Weights of a small transformer language model.
Size: 12 layers, width 192, MLP 640 tanh GELU, 5.66M parameters.
Architecture: LayerNorm before each block, learned positions, biases.
MLP neurons of a small language model. Each row is named by its layer, matrix (up: input weights) and neuron, and shows model dimensions 48-175. Each number is 128 + 24 x the weight over its row's rms, rounded and kept within 0 to 255.
After each neuron's rows, "fires after" lists the tokens most often just before its 100 highest values on Wikipedia text that the model never trained on.

L4.up572 [144 135  85 149 121 147 136 142 149 139 128 121 144 122 162  83 164 124 139 122  70 104 136 159  79 163  97 125 134 120 120 178 110 126 148 144 157 139 154 146  97 155 150 123  98 133 166 155 143  89 146 118 102  86 130 118 123  98 111 125 183 137 127 103 155 154  94 111 115 128 157 104 137 170 120  73 109 145 179 109  87 173 115 160  97 162 121 150 122 128 139 108 140 140 104 163 115 178 151 139 131 114 173 139 149 120 147 103 109 110 138 109  88 111  80 134 126 129 120 146 112 151 129 127  93 120 142 133]
fires after: " the", " |", " N", " B", "The"

L7.up334 [154 145 111 126 141 148 163 157 136 179 133 144 127 169 133 171 141  79 122 131 111 130 166 156  72 124 102 152 157 136 113 130 100 146  68 126  69 131 127 118 123 125 143 122 134 124 138 167  68 101 139 124 120 138 130 134 197 126 142 132 102 118 131 131 147 112 129 132 144 100 131 163 160  91 136 154 147  95 131 101 112 121 139 157 117 139 115 135  74 178 149 138 141 126 137 128 149 154 128 119 114 114  83 107  98 118 133 126 132 135 147 153  85 123 125 120 120 136 133 175 163 104 129 133 138 147 155 166]
fires after: " |", "6", "4", " ", "9"

L5.up523 [ 99 154 117  92 180 113 160 109 175 121 148 151 118 125 110 138 110 143 120 126 108 147 140 105 107 161 153 150 122 177 153 146 108  76 110 142 157 131  78 137 153 150 145 155 167 127 142 106 108 117 157 127  74 109 118 133  95 129  91 109 174 129 119 176 124 115  83 112 158 140 129 108 119 149  90 106 102 174 141 123 145 117 140 101 140 148 119 103 128 149 126 138 160 119 126 151 104 113 122 112 148 134 122 118 132 118 129 104 145 162 112 141 110 107  92 132 106 127 143 135 148 138 182 162 139 112 167 137]
fires after: " the", " ", " a"

L5.up181 [138 151 184 137 117  80 134 141 146 142 107 157  76 147 169  91 138 169 132 152  76 144 151 146 112 136 143 136 124 127 129 135  91 120 113 102 103 200 134 158 132 151 143 138  99 133 122  87 122 150 162 147 102 132 129 147 156 126 109 121 191 140 119 117 111 168  71 104 145 173 127 138 120 126 112 132 119  99 105 128 126 109 129 116 162 105 152 126 144 123 144  95 137 124 140 151 146 131 120 114 152 132  82 129 127  75 128 126 139 133 128  86 147 132  94  96 133 107 108 136 116 125 121 143 125 156 105 134]
fires after: " the", " a", " The"

L7.up156 [131 149 162 136 135 136 126 139  87 119 135 144 131 103  84 138 137 174 151 144 110 160 147 121 115 132 144  75 210 145 134 115  74 104 154 131  97 145 125 150 110  99 153 107 124 128 110 137 119 132 116 115  97 157 114 159 116 162 120 115 114 133 111 108 127  83 121  99 143 137 132 165 170 147 131 117 134  94 105 118  95 138 106 139  99 103 116 146 121 128 128 132 164 113  93 120 148 131 128 134  86 126 106 147 156  90 129 104 147 114 134 159 129 114 111 113 113 158 125  91 161 124 114 126 146 179 134 106]
fires after: ",", " the", "During", " a", " in", " after"

L4.up128 [121 143 150  78 183 129 166 124 165 142 124 114 170 153 125 130 114 156 120 126 101  89 143  90 124 136  97 151 134 139 114 108 128 107 122 121 158 131 145 128  72 170 142 118 119 123 123 164 138 118 140 172 115 116  79 120 125 129 149 158 171 116 111 103  95 110 137 135 138 138 155  92 141 125 142 127 118 118 150 123  99 121 103 138  83 138 106  96 106 139 105 157  66 156 165 156  99 113 142 166 125 146 110 170  94 161 154 115 114 110 138  98  95 147 120 151 149 160 141 166 100 150 148 107 119 129 142 130]
fires after: " |", "\n", "0"

L5.up232 [139 118  85 159 154  88 138 142 117 128 142 104 112 142 136 124 139 149 138 119 117 136 120 150 124 136 120  89 102 142 167  90 119 117  95  99  56 137 140 110 104  98 128 131 148 114 131 152 158 159 114 142 115 134 121 137 192 106 120 156 112 133 130 135 168 104 137 121 130 160 118 101  98 122 121  96 108 110 154 165  84 123 148 100 101 139 108 144 109 157 126 144 130 116 105 148 159 137 118 158 145 140 104 105 140  95 116 148 130 143  82 164 136 120 117 149 129 140 141 116 144 140 102 176 140 117 114 139]
fires after: "\n", "==", "B", "Rec", " \"", "Th"

L5.up409 [140 141 100  94 129 140 170 135  87 121 121 123 141 173 116 135 133 112 122 129 120 145 150 118 118 123 120 115 123 121 130 113 147 126  65 126 170 141 147 124 128 137 100 134  81 138 182 105 107 139 117 146 120 176  80 138 140 195 120  95 148  81 118 174 180 119 133  93 118  99 165 141 133 146 147 163 112 112 128 130 104 127 139 144 124 164  90 123 137 138 115 161 126 148 104 141 155 112 123 112 130 134 141 135 140 163 111 124 117 105 157  97 113 124 136 125  98 156 136 137 132 134 150 146 117 119  83 147]
fires after: " the", " an", " a", " is", " was", " first"

L7.up597 [ 92 148 113 175 105 120 118 127 131 141 132  87 135 117 136 150  95 126 119 101 143 133 105 116 100 176 143 126 120 101  82 155  74 123  96 150 117 103 143 110 155  89 131 128 105 119  89  74  92 102 113 128 143 126 105 153 109 117 124 132 163 138 147 187 136 180 108 166 117 123 193 126 154 152  93 118 149 123 130 131  95 103 155 159 156  77 148 130  97 130 162 117  70 155 143  94 127 108 124 115 103 165 108 120 101 121 140 157 116 120 157 113 107 120 145 146 154 167 132 139 147 103 175 122 146 139 158 110]
fires after: "\n", "-", "|", " D"

L5.up208 [116 138 139 152 108 104 145 139  75 117 101 133 161 119  94 142 117 117 111 129 133 123 178 167 135 149 120 107 138 107 122 127 180  81 132 133 127 108 100 164  75 154 120 108  98 125 122  74  95 114 185 160 113 165 115 144 158 175 109 112 128 148  83 158 145 130 114 131 117 131  83 147 110 145 145 107 129 149 154 127 124 104  73 150 159 166  94 143 100  86 156 129 133 115 125 130 133 137 130 178 112  88 126 152 119 125 126 119 118 113 137 127 190 134 103  80 127 149 162 140  89  95 117 122 101 201 140 100]
fires after: " the", "\n", " The", " ", " a", "The"

L3.up25 [133 149 156 124 167 111 141 131 142 113 124  95 129 158 132 100 154 111 136  96 136 217 163 133 113 142 123 163 152 147  72 122 107 134 109 139 120 128 156 138 106 133 168 109 142 145 116 120 112 138 110 133  95 139 129 102 100 164 109 167 115  92  81 143 107 120 129 135 159 115 113 136 105 123  93 135 132 141 147 151 140 118 153 123  80 112 119 135  81 120 129  91 147 125 144 164  97  75 158 152 136 113  76  91 121 124 160 137 106 118 112 122 117 113 138 129 108 203 172 131 138  89 102  85 116 105 122 131]
fires after: " |", "\n", "|", "ST"

L7.up171 [133 176 112 170 121 105 188 136 134 127  95 147 138 114 131 142 116 154  93 120 152 132 162 134  98 111 127 171  83 103 111  96 152 116 103 130 142 104 174 106 122 153 147  56 117 150 140 124 114 128 109 122 160 163 117 103 135 138 157 126 158 105 145 139 147 155  89 112 146 157 125 133 123 107 123 129 125 132 117  99 144 145  98  98 110 127 141 113 120 129 107 171 122 144 101 145 110 165 120 108 126 134  58 137 133 138 138 161  72 131 128  98 143  89 136 155 149 113 165 150 114 139 161  98 137 139 106 112]
fires after: " ", "-", "7"

L7.up367 [114 129 183 131 139 107 149  88 154 160 141 104 158 150 154 114 130 135 146 120 123 123 137  90 132 122 143 182 159 134 122  95  80 142 150 136  93 136 128 123 124 152 120 127 127 113 159 112 106 140 121 129 165 155  99 116 139 145 143 137 145 160  86 125  99 114 142 134 179 113 134 103  93 115 112 127 104 145 127 124 130 161 127 171 134  91 144 117  97 138 146 125 118 119 191 127  65 156 180 149 119  79  70 123 104 141  89 157 156 137 142 130 149 115  92 146 132 138 106 108 142 137 120 161 147 121 167 124]
fires after: "\n", "|"

L5.up591 [106 131 175 120 129 100 161 138 136 142 141 129 139 140 157  98 130  94 181 123 116 108 146  67 139 117  85 143 113 156 134  94  69 121 166 122 161 101 160  82  96 117 100 129 139 125 121 137 190 139 117 114 111 120 100 163 119 149 139 154 157 113 132 143 135 126 151 121 115 123 135 138 140 125 101 101 100 150 128 158 143 147 108  85 105 108 141 105 105 151 150  90 111 129 116 165 132  93 116 141 138 164  83 125 127 130 153 138 112 114 140 148  91  94 165 138 124 139 159 143 143 151 119 139 112 148 152 108]
fires after: "\n"

L2.up147 [161 118 160  93 166 128 134 114 135 136 118 142 112 151  78 156 143 114 133 153  75 109 112 115 119  73 133 134 135 109  98 148 142  87 133 139 124 121 163 106 107 142 100 111 121 118  90 100 142 183 115 140  64 117  91  93 119 122 149 135 120 103  79 154 137 183 127  87 132 139 138 125 147 129  82  82  91 130 115 136 120 107 120 159 139 152  97  75 108 147 141 144 163 138 125 126 167 145  95 153 139 130 152 145 131 144 128 181 157 150 128 162 122 103 119 139 113 139 120 140  96 152 121 132 102 119 187 125]
fires after: "\n", " km", "km", "-"

L4.up416 [135  86 163  99 122 123 161 125  95 150 116 145 139 191 146  99 134 108 130 118 101 127 119 119 145 150 125 104  82 147 129 132 116 137 111  74 181 190 128 149 120 104 161 129 184 143 131 100  99  83 132 109 135 155  99 145 145 147  62 136 157 130 114 134 155 177 102 127 114 124 107 123 137 110 130 147  87 151  79 121 120 114  89 118 160 168 119 154 143 109 132 135  87 152 119 148 127 147 111 125  87 160 148 130  83  98 109  85 124 139 124 132 126 127 150 134 133 144 104 143 156 171 127 138 149 128 158 123]
fires after: " a", " the", "s", " was"

L5.up66 [150 140 110 102 145 131 152 126 122 129  74 173 139 202 103 159 112 127 157 134 113 155 154 145 164 124 108 125 118 111 152 152 103 144 109 121 129 122 104 108 137 121 156 142 141 121 151 137  94  88 150 104  93  86 129 131 124 123 153 133 146 123 154 149 127 103 101 118 145 107 108 127 136 141 121 128 131  82  93 125 142 111 127 136 114 115 117  98 135 114 115 125 154 159 112 112  97 116 161 109 127 157 162 128 156  87 121  96 145 105 143 105 158 131 157 160 132 148 125 162  99 103 176 141 112 153 104  78]
fires after: " |", " re", " ", " al", " anti"

L2.up578 [147 172 117 139  86 109 103 161 131 135 178  97 117 118  85 132 115 118 120 117  85 129 139  91 125 126 187 132 152 129 144 130 131 153 129 123  66 153 153 136 108 131 156 119 169 113 117 149 182 107  82 133 110 156 132 115 121 154 175 130 108 162 145 138 104 129 135 140 113 125  94 155 112 129 135 114 134 105 124 136 108 159 152  98 140 158 123 122 139 106  88 123 114 124 139 112 119 124 102 159 157 153 105 143  76 104 135 177 105 155 124 112 123 149 115 107 157 139 133 141 134 166 162 109 136 118  94 121]
fires after: " of", ",", " and", " in", " at", " on"

L7.up486 [107 153 139 153 158 130 151  91 158 127 118 141 149 128 163 121  87 136  97 132 113 118 142 140 148 149 125 159 119  60 132 132 116 108 130 120 119  95 109 150  92 108 124  99  89 107  91 116  96 170 135 156 120 154 167 175 123  98 149 115 130 158 116 142 153 119 136  96 114 153 145 170  90  92 127 125 161 110 115 104 126 145 135 110  96 121 126 131 112 127  85 160 109 110 163 118 111 128 146 145 128 152 114 119 130 133 111  86 126 179 112 150 109 136 161 137  70 153 136 180 110 142 137 118 110 125 102 149]
fires after: "1", " "

L5.up77 [122 112 142 141 126 139 129 147 147 153 105 120 158 120 101 135 115 132 129 108 107 183 156 134 130 144 151 118 139 133 157 173 151 143 157 141 108 132  92 168 152 131 122  90 137 102 100  92 146 101 154 122 142 167 115  87 129 142 118 129 156  91 116 108 118 129 153 133 156 109 124 131 112  99 127 155 136 133 137 128 147 116 124 140 140 148  98 115 146 138 100  99 120 172 114 115 140 147  92 157 122  91 110 118 144 130 154 129 120 144 113 145 129 112 164 162 145 131 134  96 155 106 137  92 129 141 119 141]
fires after: "1", "6", "0", "5", "8", "\n"

L7.up469 [108 156 135 113 131  72 105 146 123  71 119  98  77 127 131  91 142 121 117 108 129 117 136 140 139 157 150  87 123 139 112 111 130  92 143 120 148 126 114 114 113 147  91 109 116 102 132 124 115 115 140 115 129 122 112 137  65 131 139 100 148 141 128 109 136 132 125 138 106 132 134 167 143 125 117 123 177 179 117 130 118  93 123 131 123 111 134 106 125 156 151 138 134 137 136 141 145 158 131 139 150 173 171 131 146 121  99  64 129 162 149 103 126 116 112 143 130 182 149 112 150 166 109 146 152 145 133 127]
fires after: " in", " the", " In", " a", ",", " of"

L7.up431 [119 148 132 132 119 166 108  98 128 153 152 125  76  86 148  98 148 142 157 112 119 142 142 144 110  90 101  88 101 125 157 130 129 113  75 120 120 139 131 131 114 104 130 147 113 118 105 102 144 121 116 115 145 157  90 181 123 149 127 128 131 119 127  93 107 151 105 140 118 158 132 125  95 130 141 156 107  88 107 137 151 159 115 182 198 143 131 109 124 160 143 100  83 118 139 125 135 158 127 119 113  88 141  99 129 110 133 134  91 147 149 139 138  91 151 125  98 159 121 136 161 121 129 134 168  91 179 137]
fires after: " |", ";", " ft", "6", "4", "8"